Weights of a small transformer language model: rotary positions, biases.
MLP neurons of a small language model. Each row is named by its layer, matrix (up: input weights; down: output weights) and neuron, and shows model dimensions 112-175. Each number is 50 + 15 x the weight over its row's rms, rounded and kept within 0 to 99.
After each neuron's rows, "fires on" lists the tokens most often at its 100 highest values on Wikipedia text that the model never trained on.

L5.up916:72 40 53 82 25 56 49 66 33 18 42 68 58 49 69 78 38 75 34 78 46 44 45 60 58 59 52 31 37 56 13 30 35 66 39 54 86 31 38 63 77 78 67 77 68 58 72 60 63 42 55 45 46 48 53 33 63 59 75 58 47 21 39 79
L5.down916:34 60 47 70 66 74 49 56 45 65 48 62 56 43 60 44 50 46 68 53 59 48 27 37 68 53 50 17 22 85 38 42 51 25 97 50 71 55 54 55 63 55 27 55 88 55 64 53 38 55 52 45 50 66 54 56 75 45 39 33 50 32 47 44
fires on: " of", ".", " to", "ke", "'"

L4.up216:43 23 53 63 65 46 18 37 18 38 46 59 05 36 30 52 60 52 44 57 43 61 71 48 53 38 41 65 57 59 46 49 50 40 45 51 71 46 48 67 55 50 68 41 34 46 69 50 70 49 67 57 84 82 55 62 20 49 38 46 43 26 02 56
L4.down216:52 63 23 48 35 48 40 38 39 27 54 36 35 61 64 61 79 34 75 60 52 60 53 61 45 64 48 56 41 45 42 35 52 32 43 40 56 33 63 09 64 44 40 55 48 44 26 41 54 56 55 50 68 99 49 43 41 51 45 37 57 57 62 58
fires on: "s", "er", "f", " Q"

L4.up162:56 54 40 57 20 41 53 40 34 31 54 66 20 41 47 35 58 75 35 38 48 37 36 32 58 82 11 74 22 42 69 49 54 45 53 38 49 30 54 34 39 47 51 58 48 26 88 42 64 31 19 37 51 56 51 40 14 77 46 47 52 77 32 63
L4.down162:52 32 28 53 51 42 58 50 39 77 38 38 53 77 71 25 43 45 43 86 58 64 50 60 56 38 89 44 49 51 39 49 63 67 11 45 36 30 54 49 71 45 28 63 74 57 29 65 42 61 64 51 52 40 45 85 37 68 75 44 40 34 92 50
fires on: "al", "ature", "il", "ent"

L10.up586:51 57 17 60 62 46 91 51 46 47 54 61 31 46 53 38 67 35 49 35 78 53 44 52 32 55 40 55 63 67 49 49 35 40 86 46 67 48 55 52 59 76 52 61 71 42 67 48 55 38 50 53 79 49 39 42 64 48 21 59 64 46 56 65
L10.down586:33 68 45 70 59 48 41 50 58 62 34 72 16 39 47 60 70 67 54 45 39 63 48 63 83 73 41 44 46 29 56 62 54 34 53 63 59 52 41 70 18 49 27 57 47 53 48 26 57 53 66 40 43 64 54 63 40 31 35 55 52 39 61 46
fires on: " was", "-", "8", "mar", " bronze", ":"

L8.up196:25 35 57 82 71 56 44 48 54 38 59 47 46 68 35 52 56 58 35 34 53 60 45 56 61 64 62 68 46 77 80 30 51 36 36 71 70 34 59 45 68 51 28 79 48 70 34 48 50 48 79 64 43 80 52 53 79 65 63 63 29 48 68 59
L8.down196:37 51 34 37 48 40 50 63 47 33 64 41 64 43 27 23 63 17 51 64 83 72 34 49 27 62 31 62 51 38 42 57 51 45 50 59 26 56 51 47 45 54 45 41 67 22 64 51 70 40 61 43 44 62 49 43 41 56 56 66 66 61 33 17
fires on: ".", "0", " (", " of", "-", " to"

L4.up388:65 39 27 56 65 34 59 50 45 13 37 53 49 52 51 62 53 64 58 45 26 30 48 56 72 35 65 78 62 42 56 63 19 29 60 66 45 46 37 77 54 67 65 44 77 45 44 24 33 47 60 58 63 43 64 30 57 49 55 36 48 55 58 57
L4.down388:39 57 17 29 50 49 59 59 40 35 45 46 26 49 24 35 43 44 51 21 60 41 52 27 37 44 40 30 30 74 53 49 36 52 54 32 63 74 50 56 51 63 56 30 72 52 59 37 63 50 35 45 49 49 42 69 69 41 51 25 31 64 19 52
fires on: ":", "s", "z", "al", "ph"

L4.up368:66 19 65 41 48 66 37 64 34 51 37 59 40 46 28 68 81 70 55 55 35 42 05 48 46 22 56 58 67 52 50 35 68 51 48 57 37 43 69 50 37 42 34 35 52 76 50 46 50 42 57 41 65 42 36 57 28 26 42 50 60 45 62 63
L4.down368:33 53 39 48 57 45 37 36 30 36 37 57 43 44 25 27 57 19 45 64 57 64 46 51 61 76 10 33 66 35 59 26 48 25 40 53 54 44 32 56 60 57 50 43 34 43 83 39 30 49 29 41 55 28 39 49 50 46 45 43 35 40 51 57
fires on: " Per", " And", " As", " In", "F", " Go"

L8.up457:51 39 47 75 28 91 40 31 62 58 44 57 54 54 60 43 21 25 52 52 60 37 39 32 61 55 55 55 02 47 61 18 30 40 35 66 47 31 56 40 45 76 50 71 63 53 62 47 61 29 52 52 55 67 70 81 26 63 36 56 51 80 43 48
L8.down457:36 63 58 54 58 14 50 35 26 41 39 47 78 47 51 56 78 76 54 42 46 55 49 42 59 33 49 48 85 60 38 80 61 48 80 55 40 48 43 77 52 38 48 24 42 20 39 64 51 57 53 42 38 45 20 41 58 46 45 40 64 33 55 35
fires on: "s", " children"

L3.up122:69 43 30 51 54 35 49 62 69 29 56 62 52 60 29 69 35 54 54 65 49 47 59 23 47 53 46 57 64 20 38 38 40 73 68 53 61 58 54 35 57 75 49 43 55 34 38 66 49 44 47 29 82 23 65 54 46 48 62 48 40 66 45 51
L3.down122:29 64 40 73 09 51 50 53 49 32 55 70 14 17 62 54 55 28 57 62 30 59 36 44 53 53 51 53 75 81 59 55 63 33 55 50 34 65 53 71 46 81 32 52 66 73 59 31 30 31 68 37 39 53 39 41 64 72 18 17 52 17 34 30
fires on: "ly", "s", "e", "o", "ing", "r"

L5.up769:64 20 49 57 43 74 40 47 46 67 63 69 68 51 35 40 54 78 29 50 40 46 71 39 43 56 50 52 44 20 75 59 41 79 26 70 69 49 57 51 47 66 49 65 61 82 50 64 40 49 60 24 53 41 82 73 72 85 54 36 60 52 47 46
L5.down769:52 64 59 78 75 43 63 53 43 15 44 47 57 50 56 55 59 24 44 43 36 48 55 59 28 41 56 15 44 99 48 63 49 68 63 77 35 48 31 57 61 49 45 37 45 31 37 71 27 37 37 43 72 43 12 45 20 65 50 50 31 66 58 45
fires on: "s", " others", "ly"

L9.up786:18 51 43 71 63 56 47 44 43 51 51 31 57 53 55 31 58 72 43 32 82 42 32 24 29 42 55 48 51 40 29 28 47 47 62 76 56 62 51 29 39 38 41 59 58 66 47 39 60 43 49 65 75 69 70 38 52 77 37 24 58 40 56 69
L9.down786:40 66 32 22 56 34 54 35 41 36 60 68 31 60 52 44 65 34 47 43 33 36 52 43 29 59 59 40 33 45 33 22 51 45 29 38 33 54 70 35 33 41 49 30 77 59 63 66 67 70 80 36 55 00 29 62 73 61 66 60 72 47 62 71
fires on: "–", " |", "-", "7", "5", "4"

L9.up52:60 36 54 46 31 69 51 81 69 60 47 40 62 72 79 54 64 46 77 37 65 62 41 77 60 32 44 42 44 50 30 66 59 41 34 66 11 32 50 43 46 48 74 45 43 35 48 48 57 39 50 31 51 61 52 16 53 49 65 52 54 59 64 40
L9.down52:49 54 70 53 69 64 26 28 44 53 37 26 40 50 91 53 67 29 43 46 53 77 58 61 38 50 36 68 36 60 62 64 20 42 49 25 41 41 50 29 37 59 51 67 57 50 33 45 62 50 49 22 46 49 73 44 60 60 59 34 49 58 57 40
fires on: " to", "5", "4", "6", "8", "7"

L3.up266:48 58 54 44 54 29 35 15 55 40 61 62 82 62 61 21 58 68 29 59 45 49 82 65 65 50 68 31 48 35 73 53 30 42 42 62 62 36 53 42 75 47 27 55 55 53 33 68 29 47 48 41 66 54 63 85 59 61 45 44 36 60 48 53
L3.down266:36 35 35 70 24 43 52 58 75 52 62 55 33 53 41 74 64 22 41 55 36 42 38 37 33 81 45 65 47 67 49 24 38 46 68 53 05 64 32 43 24 59 77 45 57 45 53 38 61 55 40 46 52 50 68 44 36 54 52 48 41 69 56 61
fires on: "s", "e", "ry", "c", "i", "va"

L8.up45:41 27 49 53 57 54 34 42 81 44 75 69 49 70 45 42 49 48 45 68 77 63 30 43 52 25 62 52 34 36 23 62 39 47 82 80 46 50 41 51 47 46 63 18 46 73 62 37 77 32 60 74 42 65 81 30 67 40 25 51 45 75 48 42
L8.down45:27 52 50 76 97 42 51 24 65 64 09 26 46 67 43 44 61 59 35 46 51 73 62 69 43 89 59 46 64 10 75 61 72 35 58 59 40 42 72 61 38 30 47 33 53 47 54 53 63 47 67 19 27 63 52 43 63 54 40 45 41 64 40 39
fires on: "g", "s", "C", "d", "'", "o"

L9.up734:43 24 45 53 56 80 55 61 58 62 64 42 35 27 52 46 32 49 30 68 39 56 37 61 45 21 48 43 32 52 64 37 34 58 53 52 51 44 57 48 49 51 31 68 53 45 63 57 64 59 41 37 79 36 59 27 68 70 55 38 45 62 63 54
L9.down734:23 60 39 49 55 63 46 40 48 42 25 62 36 52 39 43 54 39 31 34 59 38 57 34 52 49 63 54 73 28 66 50 67 31 48 44 56 62 34 48 21 55 34 67 69 65 39 31 49 38 30 75 77 61 47 51 47 37 38 28 52 64 63 40
fires on: " |", "-", " ", ":", " of", "1"

L4.up87:33 44 67 78 49 43 62 54 40 30 45 53 20 80 46 51 43 69 11 57 75 61 48 40 51 45 74 62 57 49 45 28 99 36 65 59 71 30 42 42 65 28 38 76 60 69 49 42 47 42 60 40 75 60 61 33 66 41 43 46 59 60 51 47
L4.down87:58 51 29 49 58 31 44 70 42 51 33 41 62 84 53 45 51 65 53 40 40 81 55 58 46 39 51 25 30 25 56 38 61 34 47 47 23 36 67 43 49 58 61 66 57 35 53 43 61 63 57 34 44 62 30 43 84 58 57 61 52 58 41 60
fires on: ".", "0", "ing", "j", "er", " War"

L4.up488:67 40 59 33 45 71 37 63 66 30 38 42 66 63 51 43 40 14 56 46 36 42 50 48 58 62 46 40 25 47 82 44 38 70 66 49 37 29 63 48 28 60 64 41 50 41 17 29 69 64 33 54 71 23 31 99 44 70 54 51 30 56 40 22
L4.down488:29 37 76 46 33 64 57 59 73 33 54 36 63 23 43 69 53 26 64 21 64 33 69 41 80 58 75 49 26 55 61 34 47 45 66 41 38 77 55 40 32 41 51 63 62 55 23 60 49 78 43 49 61 50 74 67 55 40 56 40 04 79 78 57
fires on: "s", " they", " people", " They"

L3.up929:59 53 53 47 48 45 74 53 36 50 58 40 61 36 52 67 47 70 49 77 48 58 93 51 61 33 56 46 27 40 41 58 21 38 48 74 57 46 80 60 72 36 28 33 42 38 32 28 56 44 43 41 22 49 56 58 31 50 35 38 32 22 60 69
L3.down929:33 36 30 31 35 61 50 45 37 58 54 62 73 32 64 34 49 40 70 50 48 29 77 59 58 57 59 56 68 65 16 64 67 61 62 61 69 73 78 53 65 77 16 57 36 57 69 48 36 54 55 65 56 58 27 88 34 25 30 32 46 46 67 75
fires on: "th", " m", "m", "ci"

L5.up196:57 58 41 52 34 45 53 44 23 71 54 64 59 43 62 35 50 49 52 50 73 68 39 31 48 53 34 77 53 43 19 67 59 70 71 70 54 41 47 75 52 64 64 56 70 76 68 41 62 46 48 62 33 41 55 53 69 66 50 56 39 49 57 67
L5.down196:38 63 73 72 36 44 35 68 68 81 56 45 59 52 34 54 54 68 71 46 56 43 46 26 56 66 29 37 41 34 50 78 52 24 39 60 59 28 43 35 52 53 38 63 35 72 42 47 75 48 49 22 27 67 52 52 66 53 29 63 57 49 17 56
fires on: ",", " of", " in", " |"

L9.up992:57 46 77 76 74 58 39 25 34 03 51 45 64 62 78 52 56 22 45 68 48 65 49 51 57 43 49 71 70 30 59 29 40 56 28 26 70 27 40 59 12 38 35 64 72 60 59 57 64 59 34 68 32 45 56 64 60 50 29 47 28 76 66 66
L9.down992:27 32 55 43 75 48 54 47 41 17 31 47 51 59 56 63 70 01 33 66 36 54 34 36 51 45 57 26 62 58 55 49 51 69 58 52 68 72 47 38 45 61 71 30 62 69 60 42 45 39 51 45 42 37 44 64 60 57 36 34 53 51 55 33
fires on: ".", "2", "s", "'", "f"

L5.up88:52 35 34 63 46 74 21 42 59 47 45 62 35 69 51 29 56 52 18 74 17 55 56 33 48 46 47 57 26 49 21 28 42 46 44 41 64 51 78 67 65 61 38 68 44 69 33 05 50 41 55 51 58 60 67 69 45 77 51 55 59 41 53 66
L5.down88:37 37 31 60 36 19 64 35 51 57 33 45 86 52 25 55 65 43 69 50 69 63 51 27 55 29 48 67 83 54 53 50 43 49 77 53 60 61 38 39 63 40 62 38 68 41 14 83 72 62 62 49 37 46 20 28 34 09 55 46 40 55 41 35
fires on: " by", " him", " of", ".", " included", " in"

L10.up990:37 20 22 43 37 96 40 58 61 39 74 77 52 69 49 36 50 71 64 39 37 35 56 80 23 40 41 62 37 49 49 32 36 61 58 45 35 81 55 50 56 50 56 63 65 60 56 58 33 44 32 70 48 36 55 60 40 45 45 55 41 62 61 74
L10.down990:56 87 41 47 77 93 47 48 40 28 55 57 48 44 44 40 75 40 50 43 33 31 69 45 43 52 55 51 12 65 54 49 72 45 52 60 46 64 29 68 25 59 85 30 47 43 61 24 39 58 47 65 62 69 30 29 70 58 65 60 40 70 55 57
fires on: "s", " ex", " lead"

L9.up120:51 59 84 40 64 29 41 43 35 63 58 39 62 58 41 57 47 51 45 59 32 59 45 86 46 65 46 38 56 48 54 24 21 58 32 56 65 62 48 48 40 63 60 23 58 50 49 41 59 54 68 43 36 43 74 63 63 56 56 39 64 51 54 51
L9.down120:27 63 72 33 29 55 29 55 57 52 51 50 48 36 55 73 53 60 51 30 36 37 69 45 28 27 43 38 32 40 40 70 64 54 62 70 31 32 57 29 44 38 46 43 48 53 61 60 45 80 53 44 47 36 21 18 53 57 20 54 76 35 53 41
fires on: " is", "9", "th", "D", "F", "1"

L9.up421:37 36 76 72 76 54 36 93 57 62 62 45 30 40 40 67 61 70 48 75 33 35 22 44 15 19 72 63 27 38 53 57 28 46 41 80 46 60 47 56 68 26 34 55 51 35 57 42 48 53 60 61 61 41 68 53 65 57 52 37 50 49 65 61
L9.down421:41 47 32 42 60 72 47 55 51 70 36 51 37 71 58 35 66 71 48 36 50 42 51 48 56 29 55 72 65 65 43 41 68 26 70 55 84 40 39 59 46 42 40 57 56 75 41 20 48 70 39 34 40 83 56 60 64 44 61 30 36 56 62 33
fires on: " (", "\n", "s", "-", " out"

L4.up530:59 49 34 60 65 46 35 25 61 67 64 68 47 42 42 46 67 69 56 49 25 41 14 78 53 59 68 39 71 46 58 65 24 35 77 48 35 35 58 41 64 56 28 33 38 53 51 49 43 40 31 48 56 53 45 64 55 36 26 30 49 50 74 34
L4.down530:39 37 64 33 52 59 57 42 76 37 73 23 08 53 43 70 44 64 33 34 61 25 71 55 42 65 57 59 38 52 33 68 56 46 41 66 19 40 50 57 52 64 72 27 49 59 51 81 57 54 35 72 68 57 36 35 21 52 67 51 49 35 35 59
fires on: " one", " each"

L5.up1012:57 63 70 57 71 70 48 59 29 39 50 49 41 40 70 30 59 55 54 47 41 49 80 54 54 60 52 89 30 65 52 32 77 65 49 59 67 64 43 49 68 68 71 25 27 38 82 46 62 32 59 68 23 55 33 47 61 51 62 47 82 51 70 55
L5.down1012:49 62 19 54 44 55 43 54 66 77 44 43 54 79 48 46 42 71 36 58 63 39 56 39 54 34 49 56 55 27 42 54 33 66 58 38 57 40 72 43 47 81 54 64 77 85 34 25 43 27 30 58 52 60 55 51 17 57 30 52 50 24 42 54
fires on: " to", " for", ".", " on", " about"

L3.up367:40 37 37 74 27 73 43 60 28 33 30 59 28 47 67 58 37 68 28 23 79 62 53 31 48 37 50 76 49 56 59 46 54 45 58 32 43 54 47 46 76 44 35 52 50 27 24 63 44 40 60 75 46 54 42 63 25 52 49 57 23 60 51 50
L3.down367:23 19 46 41 46 68 37 44 65 43 29 57 44 59 73 68 36 19 58 37 47 61 71 66 44 81 54 25 21 32 48 50 33 57 58 49 59 58 37 30 57 55 74 76 56 39 39 38 63 60 34 31 66 48 64 66 51 40 37 43 36 75 80 50
fires on: "s", "vers"

L3.up768:41 52 40 64 70 30 65 42 49 49 39 23 61 38 44 38 59 47 47 70 55 50 49 63 45 80 52 54 49 72 53 24 26 58 44 60 43 60 65 28 71 50 29 28 19 63 48 49 39 57 66 56 30 47 40 47 32 52 43 41 45 56 67 97
L3.down768:48 52 27 28 65 48 47 43 70 56 59 73 63 58 31 24 61 55 77 56 48 63 71 77 46 33 40 50 60 44 16 21 65 28 43 71 40 59 71 50 55 52 46 69 87 70 56 21 51 36 45 62 41 55 77 31 68 42 49 52 27 10 49 45
fires on: "al", "m", "'", " m", "g", "d"

L9.up381:76 44 66 54 43 72 51 62 66 44 56 54 71 23 35 51 58 58 46 56 42 96 52 25 54 58 62 38 70 24 61 45 20 42 31 52 63 57 75 62 50 68 58 44 61 28 57 62 55 39 41 57 49 54 17 65 47 68 41 60 49 58 32 41
L9.down381:41 45 43 32 65 46 36 44 40 32 35 39 42 95 36 55 48 36 60 65 42 36 55 85 40 40 51 34 63 46 49 74 43 50 64 66 17 69 51 32 44 74 53 50 54 30 78 76 49 61 44 37 47 61 31 49 61 73 79 71 43 52 82 51
fires on: " ", " to", "pro", "ly", " do"

L5.up447:53 46 01 62 58 32 32 42 59 31 43 54 40 53 46 48 53 26 29 72 36 60 57 43 60 23 46 43 55 26 40 58 44 49 57 72 23 37 70 62 36 62 55 43 63 71 50 40 36 45 54 54 73 22 47 22 60 57 62 64 74 28 34 25
L5.down447:40 53 56 36 34 34 22 45 47 82 43 40 68 38 60 66 43 33 71 42 46 50 59 49 42 45 41 15 26 72 35 56 38 50 35 61 52 67 56 52 52 46 62 81 42 54 57 48 67 55 64 60 51 30 54 72 78 37 79 19 52 59 44 48
fires on: "ed", "s", ":", ".", "–"

L8.up909:45 77 28 68 22 54 74 12 75 40 37 55 54 72 47 54 57 60 51 58 72 53 41 39 47 27 43 46 51 59 44 44 25 44 59 47 37 36 47 73 56 60 67 47 48 50 56 59 43 56 89 43 31 51 74 39 34 67 48 55 69 64 73 35
L8.down909:26 67 59 64 94 28 60 60 69 48 60 41 47 55 61 64 60 63 46 38 37 12 64 78 40 58 50 16 54 15 56 64 69 42 74 67 13 33 72 56 53 51 32 40 53 48 66 51 86 50 53 52 40 37 30 47 63 43 22 48 68 63 62 60
fires on: " was", " be", "s", "'", " is", "9"

L3.up9:57 35 62 87 44 52 53 36 64 41 12 46 76 58 66 52 48 33 45 49 42 45 47 45 35 73 40 64 26 27 54 47 51 39 61 54 45 57 36 77 34 15 45 52 33 53 47 20 29 25 45 43 38 47 53 93 41 28 49 62 67 62 49 55
L3.down9:33 40 72 23 49 29 52 45 57 40 61 32 69 56 59 31 48 34 69 34 33 61 60 56 49 60 72 33 41 50 43 37 74 63 56 58 48 58 52 32 53 70 34 33 60 59 42 60 43 80 46 53 35 67 52 58 51 70 43 35 54 69 61 62
fires on: "s", "r", "o", "f"

L4.up275:43 56 64 34 61 54 60 54 61 39 67 62 60 30 31 43 75 65 51 69 62 48 70 48 51 25 73 66 49 40 63 62 44 36 34 53 45 77 45 34 59 33 66 29 21 28 58 54 49 55 80 53 54 67 56 56 38 60 49 37 53 70 57 40
L4.down275:41 59 44 63 32 82 34 66 70 69 54 43 63 44 59 65 36 16 56 61 41 48 46 39 57 12 63 47 47 79 78 30 49 53 92 50 55 41 54 59 41 53 30 81 77 57 51 34 39 50 65 75 53 30 54 46 33 76 39 42 41 33 42 41
fires on: " for", ".", "s", "-", " US", "com"

L8.up929:59 49 34 64 47 54 69 47 48 58 33 52 62 75 48 50 38 70 40 65 76 56 51 39 65 47 46 28 56 34 63 55 34 48 34 61 17 66 39 31 76 56 57 72 52 55 55 44 50 42 49 51 49 79 37 52 65 58 56 35 48 42 53 78
L8.down929:48 47 59 61 60 42 42 49 50 99 38 60 28 36 05 41 41 79 52 70 48 58 34 55 55 51 60 29 58 54 60 79 46 31 63 67 46 48 34 49 63 06 45 68 19 56 77 11 46 60 28 54 35 49 54 27 46 38 11 53 47 27 51 46
fires on: " on", " of", " co", " in", "tra"

L8.up1000:36 61 48 59 35 56 53 32 29 37 52 46 37 64 70 70 62 47 79 93 52 51 42 62 31 54 41 34 71 44 66 49 48 47 75 35 41 59 46 39 56 58 28 37 50 45 56 71 37 43 20 65 61 27 64 71 72 11 64 77 41 52 47 53
L8.down1000:49 53 22 51 49 38 46 56 68 51 40 81 22 38 62 66 45 39 61 43 54 36 63 62 27 57 53 60 24 22 64 59 63 47 32 66 51 48 47 54 50 53 38 55 18 56 44 34 50 67 65 56 63 64 71 37 62 24 64 64 79 57 52 68
fires on: "th", " is", "-", " was", "7"

L5.up553:16 32 39 63 40 56 80 93 38 48 27 73 54 54 56 56 57 45 45 71 41 44 52 66 51 46 68 57 44 59 45 45 62 44 40 39 54 44 55 61 65 55 74 42 41 41 71 62 56 53 42 62 37 39 37 22 41 71 60 50 45 23 78 81
L5.down553:56 36 60 71 48 50 62 67 59 63 44 59 20 49 59 59 50 44 79 42 44 37 21 62 48 78 38 32 67 37 54 35 49 75 58 47 35 48 37 78 53 47 29 56 18 36 37 86 63 45 39 49 31 50 55 46 55 39 41 51 59 43 52 58
fires on: " in", " to", "vi", "2", "'", " on"

L5.up1019:36 39 24 49 21 22 10 42 24 58 29 42 34 46 66 37 48 70 43 72 34 39 51 51 47 64 36 30 54 51 42 59 73 57 37 39 75 80 56 35 34 53 41 21 72 22 40 66 49 65 70 40 50 50 50 50 37 54 37 58 70 52 66 72
L5.down1019:25 58 51 68 50 40 41 29 69 53 52 49 33 27 76 50 36 28 56 56 56 49 54 65 57 10 50 43 38 50 73 52 57 29 60 28 33 57 32 41 54 53 62 58 31 39 73 22 47 14 52 48 42 33 54 53 60 39 54 46 71 85 57 81
fires on: "al", " Al", "Al", " as", " |", " ("

L3.up150:60 54 41 69 44 67 63 35 59 19 56 65 54 30 20 57 47 64 49 63 64 57 32 56 40 46 24 51 71 59 17 62 23 61 33 40 30 40 60 43 90 55 29 26 53 52 30 37 44 37 35 74 18 42 26 61 75 29 57 46 27 63 43 54
L3.down150:49 65 35 41 50 45 44 19 42 51 61 40 53 59 29 74 39 44 44 47 65 37 43 69 44 60 50 61 41 42 54 65 53 45 83 54 37 50 61 43 51 82 75 30 54 54 41 22 73 44 41 39 66 74 56 82 45 45 54 67 37 46 51 34
fires on: "s", "e", "on", "ish", "n"

L3.up308:33 18 35 51 37 56 50 52 58 30 54 34 45 80 39 41 35 69 51 49 58 66 77 57 31 64 29 50 63 27 55 49 37 58 87 54 42 42 47 63 57 57 28 57 51 32 42 41 58 24 28 62 79 33 56 37 33 30 62 42 64 53 46 33
L3.down308:49 34 24 53 41 57 56 36 70 61 55 51 43 33 72 59 23 52 51 58 74 46 34 61 55 54 28 59 52 51 52 38 39 45 40 69 41 41 45 50 46 44 76 58 68 75 39 58 43 35 61 56 54 84 45 22 24 40 38 64 48 60 64 44
fires on: "s", "g", "de", "e", "ke", "w"

L3.up119:44 34 52 72 40 39 70 37 41 58 37 77 72 55 27 62 41 45 55 62 55 77 53 57 49 39 53 49 49 42 55 75 41 26 43 38 67 69 60 55 87 50 47 59 75 62 54 50 44 49 48 64 50 24 64 29 83 52 35 46 75 66 39 63
L3.down119:46 28 76 56 37 45 51 41 44 63 71 28 34 59 60 58 62 36 23 77 34 63 47 28 62 47 28 60 34 64 49 49 21 61 13 63 54 24 53 52 54 61 76 62 44 65 48 30 22 30 45 38 63 52 45 39 53 36 79 13 65 51 67 41
fires on: "d", "ul", "ine", "ur", "ne"

L5.up766:32 37 59 47 56 23 72 55 52 42 62 42 32 11 33 62 61 53 60 87 40 43 57 73 11 35 67 66 44 45 08 78 37 20 62 61 32 42 67 44 57 50 42 72 39 29 69 64 63 45 39 61 28 49 61 49 63 29 57 66 55 50 52 43
L5.down766:62 55 57 47 63 78 56 50 56 39 50 36 62 36 41 34 49 73 45 23 32 38 48 57 52 28 54 33 57 54 66 18 35 26 65 73 54 32 43 31 47 32 57 24 53 55 47 36 43 70 75 36 77 48 58 48 44 39 60 24 49 42 60 41
fires on: "-", "e", " building", "s", "st", "al"

L10.up666:39 53 25 71 32 34 46 67 67 21 70 55 50 75 68 34 66 64 62 44 86 39 39 47 59 38 40 79 47 50 54 27 45 31 62 58 23 62 54 62 56 36 56 33 60 43 47 31 58 56 31 37 30 67 55 63 57 46 77 56 27 49 61 29
L10.down666:43 49 53 48 58 42 52 50 39 43 41 51 37 44 52 54 77 50 67 59 50 63 37 38 45 68 46 52 50 72 46 41 21 76 54 60 21 49 73 15 71 42 37 89 42 58 61 46 15 37 38 59 65 21 39 29 52 61 58 65 64 69 44 29
fires on: "5", ":", "0", "8", "9", "ca"

L3.up383:75 42 37 30 54 55 49 56 36 62 43 61 53 68 56 33 53 40 21 65 56 49 87 43 59 34 58 45 31 62 19 48 56 64 36 63 40 65 52 70 41 51 28 74 54 84 25 14 12 63 65 26 55 57 99 60 43 59 33 47 33 54 33 35
L3.down383:57 54 50 51 46 45 50 12 54 35 27 43 51 35 52 63 37 42 46 56 19 48 35 67 22 66 67 71 54 55 88 53 35 58 68 64 73 63 65 45 62 53 40 29 60 24 96 83 66 25 29 39 37 20 35 48 55 37 35 52 44 14 84 32
fires on: "ed", "s", "ven", "ga", " as", "o"

L4.up478:27 55 51 42 19 42 33 42 47 71 61 34 37 56 49 70 50 84 59 57 49 60 52 72 50 39 33 61 43 24 73 59 36 53 45 15 59 63 86 53 63 45 49 51 99 42 73 43 73 63 29 43 52 32 36 48 60 50 49 62 46 58 67 39
L4.down478:55 41 43 64 42 32 17 39 52 35 23 34 68 68 32 45 22 54 37 58 58 39 88 67 34 52 62 46 60 23 56 44 41 52 56 67 27 71 53 55 50 37 39 73 56 28 70 48 23 33 65 39 35 51 75 49 48 68 56 72 84 60 62 40
fires on: " |", " (", " of", " Ar", " Am"

L3.up922:62 61 48 52 46 31 52 51 46 31 50 87 50 35 38 39 63 42 25 46 62 49 51 34 44 31 56 39 39 39 60 46 36 59 40 56 61 49 59 58 44 32 54 28 53 44 45 65 51 42 35 65 67 21 47 54 67 46 49 64 45 39 47 55
L3.down922:19 26 44 33 44 75 67 49 08 67 53 55 54 74 46 47 34 62 58 56 49 35 54 62 42 59 12 53 57 53 51 27 44 54 55 54 51 55 65 37 47 51 59 34 52 41 50 39 59 34 59 58 70 41 61 44 32 68 64 39 37 64 61 35
fires on: "e", "a", "te", ":", "ta"